Weights of a small GPT-style language model, trained from scratch on English Wikipedia.
Training: 130M tokens, 15857 steps.
MLP neurons of a small language model. Each row is named by its layer, matrix (down: output weights) and neuron, and shows model dimensions 0-159. Each number is 128 + 24 x the weight over its row's rms, rounded and kept within 0 to 255. Numbers have three digits each.
Before each neuron's rows, "fires before" lists the tokens most often just after its 100 highest values on Wikipedia text that the model never trained on. A number after a token or word is its count.

fires before: " |" 34, " –" 11, "al" 5, "ist" 5, "s" 4, "0" 4
L4.down386:105132162133124115131137144106131142116152136127163137136107111149111154150106123144151154147136075114101136115162103137126105107130149107134128113093174142129131105094152109127102137114190148095173123126141137096084099139088147138097115136132111111130106174187083109114103099102141122117108127157104117060078179114140141122168104139142122093126136148098113127106109175117152142120110180092162164143085105118127134146116115147160140156147148113130120135142146157122111188131133113

fires before: "\n" 93, "pt" 4
L3.down327:155147135165078130130146159132113122111110102076165132134140121152145085170102100126107130143153105120157139135122181149121126096145143098102115114131120152147084132116181092139156115135140152138123140123132113123130192153157141101108148130138113124123143153183193111149106121112115128122149110095102127094173121127107127095137138131158100115123159136149120135155145147132119086150135125080120150116095112154103176146090094091121163120155121084111110111099143140067114143131140129

fires before: "}" 11, "6" 10, "2" 9, "1" 9, "0" 7, "8" 6
L3.down486:125118121115116129116154153121068099108122143112084150176114098127136148149127120153130125127111155157118113123107101126090149130151145130150136149145108161104132130154136150114088093095130151155127127127084141126130154139105142105075128100171124154142169142119156150154120111091127122094116126107135115125134137153078068151130116123036130117181137129117124134124111093139183135125163134125130157076155111129151136128132124152080125091150154112108152148161149115178111151143139113

fires before: "g" 19, "s" 13, "gh" 9, "an" 7, "ch" 5, "ge" 5
L3.down337:110070148107095179129148115096137150126131144151130126137132130123127175093122094176152150106131110148089120154116133097108124131128093124157125128096167134103112102123113095111138122139136175145125087153154106157130145096111131115138114103154114112147138133083143127111116129102113143100138143106186110115135092079124138133137140139104155114128135122148114118102174215112152162140123147120146079121113170171134149136143134166108109108153150155129103101123175114149105101160117091

fires before: "-" 53, "\n" 8, "s" 6
L3.down409:127078109084162130149106130105155138157122103114115111169100139085145129124103147131108119107136162145145117147132151147095156081126109110131112110097138154125115119175153098163090128105119147131118139147145101127120143115143094153150160096133128110137113116141139143082154116095135120136130144098152106150119115102098142174071149142165115117129101128139082162096101164110188141146093112117115124133169131135161110150102139156168136162167141106137102168122075138148155125139157088

fires before: "\n" 92, "==" 5
L4.down74:154144129121143102118128159184110120128155151150109133120121128120134149116062141123104147128107097151164082134135150090090106138115120127152146105164121133115122097111153160106154136140125146160159119165081134145127119133094147129142136095111130106135109105166084158165143185159121130128100104115104115140117156125105135093137123157172118132139177118085106173124143132157108135108093120161107153106072115140126153114149089126137142171109144128150148075149126064098130128124142120

fires before: "===" 14, "=" 13, "==" 12, "ist" 4, "ue" 4, "ic" 4
L4.down420:145149113107106119101152105155116091137136117105115129141148154080149173139125177146144104135187102096157121123123113150092164093130119110097152130110163109159136139145086139139103144118096130092093145121169112100107149137108152123117128130125160090082106135130105136121099141151142081131123137120116097067121169122111131156143135113156120138184136142135138134080156158149151136121130125143143126116166147121174085094062134095092126114132126137111110121126146136169155145163134156

fires before: "==" 20, "=" 15, "The" 9, "C" 6, "===" 6, "In" 5
L3.down506:125135154092109140070116122137157086130136124090140123127101181119083160128133182127129089115152137108141176100132120161110161132150161123107126090125135133160120130092137180138087123107110144085113156128179098094101133185130125104110116125098131142106092159108131124131149102116131156152124153104143123125096134160149087127120138086124115082161142130147113120069108139103122139157134123113137120147146179148145123120133163132127107125135143131136124110091117143142164154140134192

fires before: "8" 12, "4" 9, "9" 8, "5" 8, "iss" 7, "ing" 6
L3.down521:101134164159122113133161167100129145117096179122122160123171130089143146101110110097126128104136157124150143130113112100171121139133146096106134153159156136079180146095097116087141141128150098147103117109146110111157106168116115134133140098158130118152130110145137126131154103117122150114127149141121095100125119116113084121118079165148138169104119092113164124125070094184096143112154081171125194124108130121117119146138149148178109163123112138128159122127103120116126115127115150

fires before: "-" 54, "\n" 11, ":" 6
L3.down296:161116141108145126119089096169117088154143107172076145126137135107149107146102098129127144089132121127116116118082144142172114135100124109116137154143101128109129152150167103125112138164110157140105110112153157145106156138147132151160082127139098096122138103151125114125109141122106149102088088146135102113167127101148119155121107190172100128098117115135115148120153113176121135131116136123099161106127125197115143167148143133123129143107177132108115156185084111096107091143151121

fires before: "-" 57, "\n" 15, "ord" 5
L3.down501:157124128136132142137134102152129135147080144135116124150158075124145163137099113108115173111101104137109105131093129090153110077101093156117163099084129109121111137186144120145142120136110128140122124138065132171138106090144118158160133153134093138102139119144108154110103137128130111155104167106133171150109132077110120116112126155123127154143153150150113104126135107137147164168182153133122146081122114146117121175111108141126163142144135083166186126121133135162129114095120089

fires before: "8" 13, "9" 12, "5" 11, "6" 8, "2" 8
L3.down192:146165167154117118082167123112118101113103100136090122122143101164133164146113153143145124147125081118122143130113127134143172122156113088142127164111168169102122147127100077134121128115103145166141111086158104130121089142081146160071129106132132131132157127167145137133147103118086097139124170083145115129114130153089125118084110154098120117151187129162147142148146151175158128136156083135098108108145110143150138142143097146120134113083139119106117111159130091129130114121117127

fires before: "6" 13, "1" 13, "8" 13, "7" 9, "9" 9, "0" 9
L3.down533:119131110139125104090147123099122119142101105128096143115153093159160117160102158139115127159149119117138101123110098131134143135108152107102164164194148121095154122100117068122092133128107099137155138112138134149086074141092157131104172145142100156147156139156169118147144119101109135135139166108129071170148161160131143080138106152109102105118107129162123127126118137123105128147189083127102149142155134163137131125161075126139150128110123105126133134142142076139098130101135128

fires before: "." 19, "al" 9, "er" 6, "2" 6, "6" 5, "4" 5
L3.down455:102125125094125138122132137109139129145126147124111143157127105151116143106190081136141134133117120143121087144152155147133145112155094071116099120112127110126131112173133141159123115104141110174105110096114112139117179109134128121111101103157132173154161097103096111140173145156106116127128107101107112135134130072164155099101196147161132123125149069105121090145142128149109121125121123085099137137116176108129144154128126126141139149160154087081163091151125132112165134176138121

fires before: "an" 20, "o" 9, "ch" 8, "eng" 6, "er" 6, "al" 6
L3.down163:079136123142162182115142129108150153067128124130162114123099138167177090182133127117127113154114079149113144153136153120141151117116127135106172139110059128121113118117138147086117126145138146097132149117109151128104133135131105109108159132139117132167119121124166121157155107130151152078104160142123109038135119097119140101145124091165129139110132150115113118147148109137116084152121080110115153146150140135129132170118103117126166169137171093123123092120123132118132109136134155

fires before: " to" 18, " in" 16, " by" 13, " on" 7, " a" 6, " as" 5
L4.down1:124164131078125138104124084142127119127099127132081097094103110167133145147091157129127155104127127149134123155136087158101157125134086117082150144142131196101133136116138132115153129139109127075122088146119135136155118112148094104140146133122080159121157092165138142155106141120092143116110159129106142130102144116110120143090124130149107103193123142112147132161112126126114118152155112149092151097135153119115146141119170100125171117144159150128106111052153164127177131142132147

fires before: "\n" 80
L4.down561:177136088105167136081105142105113143092122162081096154136136117172101088124100117144130093104166130126148115125124153119144147143150183124112094145159121137108110104116159087183154112115148169138122155089154154141067144160148075106134171123097129167123125151108127118129116150113124141160149149101153135142105134133090134153128152113156122124112144156113146159126143095103112140153140116084119150077099098120122118116142136110147140115122107153132139121102071122126145135142130155

fires before: "\n" 74
L3.down637:091138075082103111113146138116101119150177154111075144102132126128157064156111100118136122120150108133093119157111111188177117142098119138171154097153108143099133123116119091102132133161142138107152145152126108152131114159131141105111141142103117142174099144179149113194128129126121134102150139101106155135138146111111143118145083144148151092114130128128140161169111144098128111154150117081130096098123119149126135125118091106145178131128104122135124121146160145106133120167155101

fires before: " |" 49, " " 6, "+" 5
L7.down26:132111167146117125102141096115137143122142114164115154130167124178080161080148136122136092100157134146109149145136104099136096128127124118105155122137126133111096154134119090138123150124130128143147110139144155097119096107147173129135098148118129178080142120123139108146138108172134097108194091178132126147147168142132117116111167188102159114122150122131136146110094133163129116130128089118137138079128174149123082159075119091118084103093108128121109129137146108107158116130133149

fires before: "-" 48, "=" 18, "\n" 16
L3.down340:118107136127110142140136095124096137138125141158128099149147103086129182143101131111106134117149104100115169162093113097088159103123094129099141117157112132145122132165152114167118144158103159121116129114125152150134158147175107094171168124138158108129095105149108118079123120114146119181104166148104104082094120109054118148117140166185134131120123146166095114097123152113142144104129112127102125143157135117143132183124156100153123132134171112115121160131125132092141129112099110

fires before: "==" 29, "The" 11, "===" 11, "In" 9, "A" 9, "C" 4
L3.down536:152113171136094140084109161102146049111114134102156130122157153125149118125143179138154065115135154135101161136103129134126089105127097121088126146109120110108130148076129142147139121106112114126115131094102114132075118154115152118097125134098142135154110096167114109148158140130144122110140121105123142151133148130111121126123151186116109156126148152150144087151169150150178127118141127109087149091148155155133163113118115135154149133130103104113160097120101141205121144139114122

fires before: " |" 48, "m" 10
L3.down89:120150108158090140131126152148144121095118090123142134127146163139167135115100094107139139132066137124157166149194137096107163137164120117076133131133104141169165117096092110075114128146119155119137108138172120109164130126170113167150149131124127146125100136146163141129109156114113137126129093141101135178127106083160096154115110138099100111152147114183075153092159141116154108144137109125106100134109134146133138148131101104157110089144116142104147122123115130078125121108137106

fires before: "==" 16, "===" 15, "al" 12, "=" 8, " " 5
L3.down375:140156164101120115104125134091157079133162067112122097158097190141122167163118172141176081125142129130110136131153092175142147141109148129111140106146144125174145119123137135135111118082142122101115190135172114085140133140093124108111116110124137113076091145116128116132109107118105149136139137111152099133090121167141139126142145093141135103137147123113129097082118137136120128154157112111136124147148177154122115127090171131105111125129111115131118102102109172133162164142104164

fires before: "\n" 50, " |" 8, "==" 4
L3.down304:156092123108103116145120177137162155132164137171165149147104145122139089142105093122110088172154145098106109099181107146161144128146104127158125087091159162132127136126111163168118104119182118141134128084145099157119133089132112139140085139136096108144093110112117136187142119143127090137103132135180128126096137119114103125122143116136134140117149132168124122160132134109130094115133098070139122111115082127132173111127135135145101127147137141125130118072116141148107184153115119

fires before: "\n" 87, "ished" 4
L3.down331:111143138095140102136121107131135117101130122130169139161138120156112112161146116134121123106128115112105146179112135168138158095116167110109117091121101082139113144133152112132152045135082105125142087092118178146105174138137127080109154135144097135141141119150189106131111127133122113115132141098109104141129123160127138091135121138139137114120148092165127184133119130125115089138160155075114101105099127143132127129144113087166170093162106130135164141121157163096173136132113136

fires before: " |" 50, " of" 6, "+" 5
L7.down191:133139090168150137102106136145108118158165139137134144122124130114129111122113133142125146117106165107163097098121122175119132097138129123149147158134134155092133177099134158116134134128133100094140140050125153121148159158111169081116111130136082139176107132112131128156121132122127216121147126100134158177106118123121126130091127149123090131113141132117140073136120159092160152128156124111144144125185135111105100105144106086153115156147128095101142107128096135102134101141123082

fires before: "S" 18, "port" 18, "ar" 7, "p" 5, " |" 4, "N" 4
L4.down48:107110153121141125133127107118112116121143120188145137104077132129094159120139095128079132113086146100122157135089098161147133161100133127154139149156117143136163090150120128161119153080084099159159125101160130117146107095156105120135092151160145114122083113132103128112124123109089134143118137161122151140143148150143136105146116137145134147143152114175134086177147151129118171113135120155154091111159125143129101154168112075132150150087135082133122164103123108069143142150103134

fires before: "s" 21, "al" 9, "p" 8, "ed" 7, "ial" 6, "ist" 5
L3.down261:138146119103139124156148086103164148151070103129140125136184119096106111126184129175092129109141173119090075150103120105101095166159126141130122115119083123158157151133119142144113099112142133139148125133149114130099064149110152115097110108127117111099143115155136103117131112125162127130147071100120149140112103124117089104113151075112153141141147148103160112153124123159146140141097148122122113148111150131113138140104120120153161156134142113147147152078131164129112154180172122

fires before: "0" 33, "5" 8, "9" 7, "201" 7, "8" 6
L7.down301:113117158105122127162182130126135092112150068107092152093100102112148149097149166144111153112178130093128166105122141130124116124129145095108156118138097137123115148145137101122164093097138158122115117119084121167117087150119112130109098089156124125155126113093169115129105124122067136119119151163127137098147131137159187099179128156135135076102116119152143119171140131110117143148129135115130129099132156115117129145122168181114132139143136086137136152100172144130091109156152131

fires before: "il" 21, "y" 10, " as" 9, "en" 6, "," 6, " to" 5
L4.down106:075155123138139136191125135128163134150157184113147102145107138117118102175108138107098099127113132123123113131088128127107141159134125129122120156095097100087114187103111134131125095119120133131155094132108139080153105101134184112124140095141101124133113102101127109107114146150122108151115153162163093089131117144147119125133145167099105154134124090116103116175142097138088135143172151144125119148129105170176162112081137116133154106159115165116152142125103168156116114155107127

fires before: "ace" 27, "er" 7, "ers" 5, "P" 4, "A" 4, "ac" 4
L3.down492:158121153156168208101095143143109143116103123094102121119142151092112128148126126130123121138108145103129135112103077087115147124107112153115149139163131134143138155152161089119147156130133132089137115137153107135178111159166132117167151170136108146109094127161097082076095123093153116118126153107126124110122151113130109111153125160139119142169158121132097115082151094117105169132132107163127128165163116146144149158098147112150097152128146147117095143128087089120089115094128120

fires before: "\n" 32, " The" 17, " A" 7, " S" 5
L7.down442:113134125139157121126126106152171111129110100099110116078136151088102151165154165109169135118104138113144108130131151146210153174102137085085138099129134138141094118116176088136114127103118126141140153137111141100177125125136113147093097129108091117172123149124189114155122147126134110154149146082134139132117127126142141132164128106170130119122128131114138143109148106140137113125149125159130071150100113128088162103103118094148106129095142108096116158122158137132103096115115187

fires before: " |" 70, " de" 4
L4.down482:069172125128134140148139117135126113108144102086140147152143114152130157111165144175116136084107124152178109056131078203111152129127152123157098129138131152116107119121119108157099135110151127114132103166120097166126086176153098150122128145153151123136098111146129164110128130114110115151092119116129156116127135141146131093137127107090099136100125126127161146158144098143144176140115115129097119133144152152156115091100124100111153096104101097143103143122116140181085140121118120

fires before: "4" 13, "1" 12, "00" 10, "7" 8, "8" 8
L3.down508:184130136077139122104130140114135151126155116131124125081150082153145141179131171115154146173153112130162107124123152120099156126143127119168126145123132168109119128135145079131127140160126112150113129112119121156085126144087097162124141125133139166100124137155144114173103102111114142086147152128123126133117125120142150104142063125100082111138114164116152121131149149140113119132130099120094110097181138098146130116132107147093147121090073110100085112180156117107157145109151083

fires before: "-" 22, "ther" 13, "n" 10, "l" 6, "\n" 6, "os" 6
L3.down451:106121138099093152170082133125097133126090113133099122103150130124148092153152117167111143139105155111103126117136133087074162097110156171151150152129094145147156136124113156150075142105130107153112110138144138113120162136142069150143129162142105123134103119149129096142115122141149153111162153149150121123082156110140096146153120147123106101063123163142073098162098129102142122091132138111160130122126147086160122118149130132129135187164164125127145140112081110132135152150119143

fires before: " |" 44, "–" 15, "ed" 4
L7.down596:136138130128101157116138100108134138111119083088133124121132172154137203097160122120117156157145131148112110119154144138135097141142140128097085111106168142102068158107065101113158139136112112104136098127052140133161142124135134132141139101120120046137131110132110152151155149148140163120128133153131128157098156156095155134118134125155097160127123120137130095157126124125127123155137132078122159149140116116117147115148141077140122064114114122117161124147095139153131124144152154

fires before: "at" 23, "t" 13, "m" 8, "om" 7, "f" 5, "s" 4
L3.down317:185139100122138121129144125141141132079114102125082138163159104106136115127122131161130191094129137118120162120070112122148143137087083134089141123154119117180153113129111112116110133121122145139109105124130122151142163101106117158132103166124095150143186121161111103082151134163121137076113105116120185149071119136154123105126116112131122113133124165145151129129086122126122133135105134129103110128145156128131172179146149191113171109134151121085115109133115144130129131131093108

fires before: ";" 18, ":" 12, "c" 11, " |" 8, "===" 8, " " 5
L7.down61:123110127100113127116120089091124139108150128109155136175098139123136165109145124136142118122097123171127143156118143179145189093119156111149115131132105136152082090111101119169195127085146124128121141151125159151114107135150118122132110106122164172097122148130155136160088110090148140133145142130099096155145173121160129140117126124171165114098139124116103129106118120135141104094096144126154095158139148096128124120092129142121068125155121082168115174142148099095096138106121103

fires before: "\n" 47, "7" 7, "4" 5, "6" 4, "9" 4, "1" 4
L3.down496:119130108098128120083127106077144145121180131088158150067122138125150095159101131127127154109143121157187120173123120129136119107120148116138169090109103127122090163119127100155127150165101121115142156133159113181145109122092116128114178116135093154120132154108142118108149137171088114159107141116139137130121119156104142131175146103107104095112140123136115131123174128136169104140136074106119146084141158146130131093133093108117162165124110108147111101179133099110147132116154143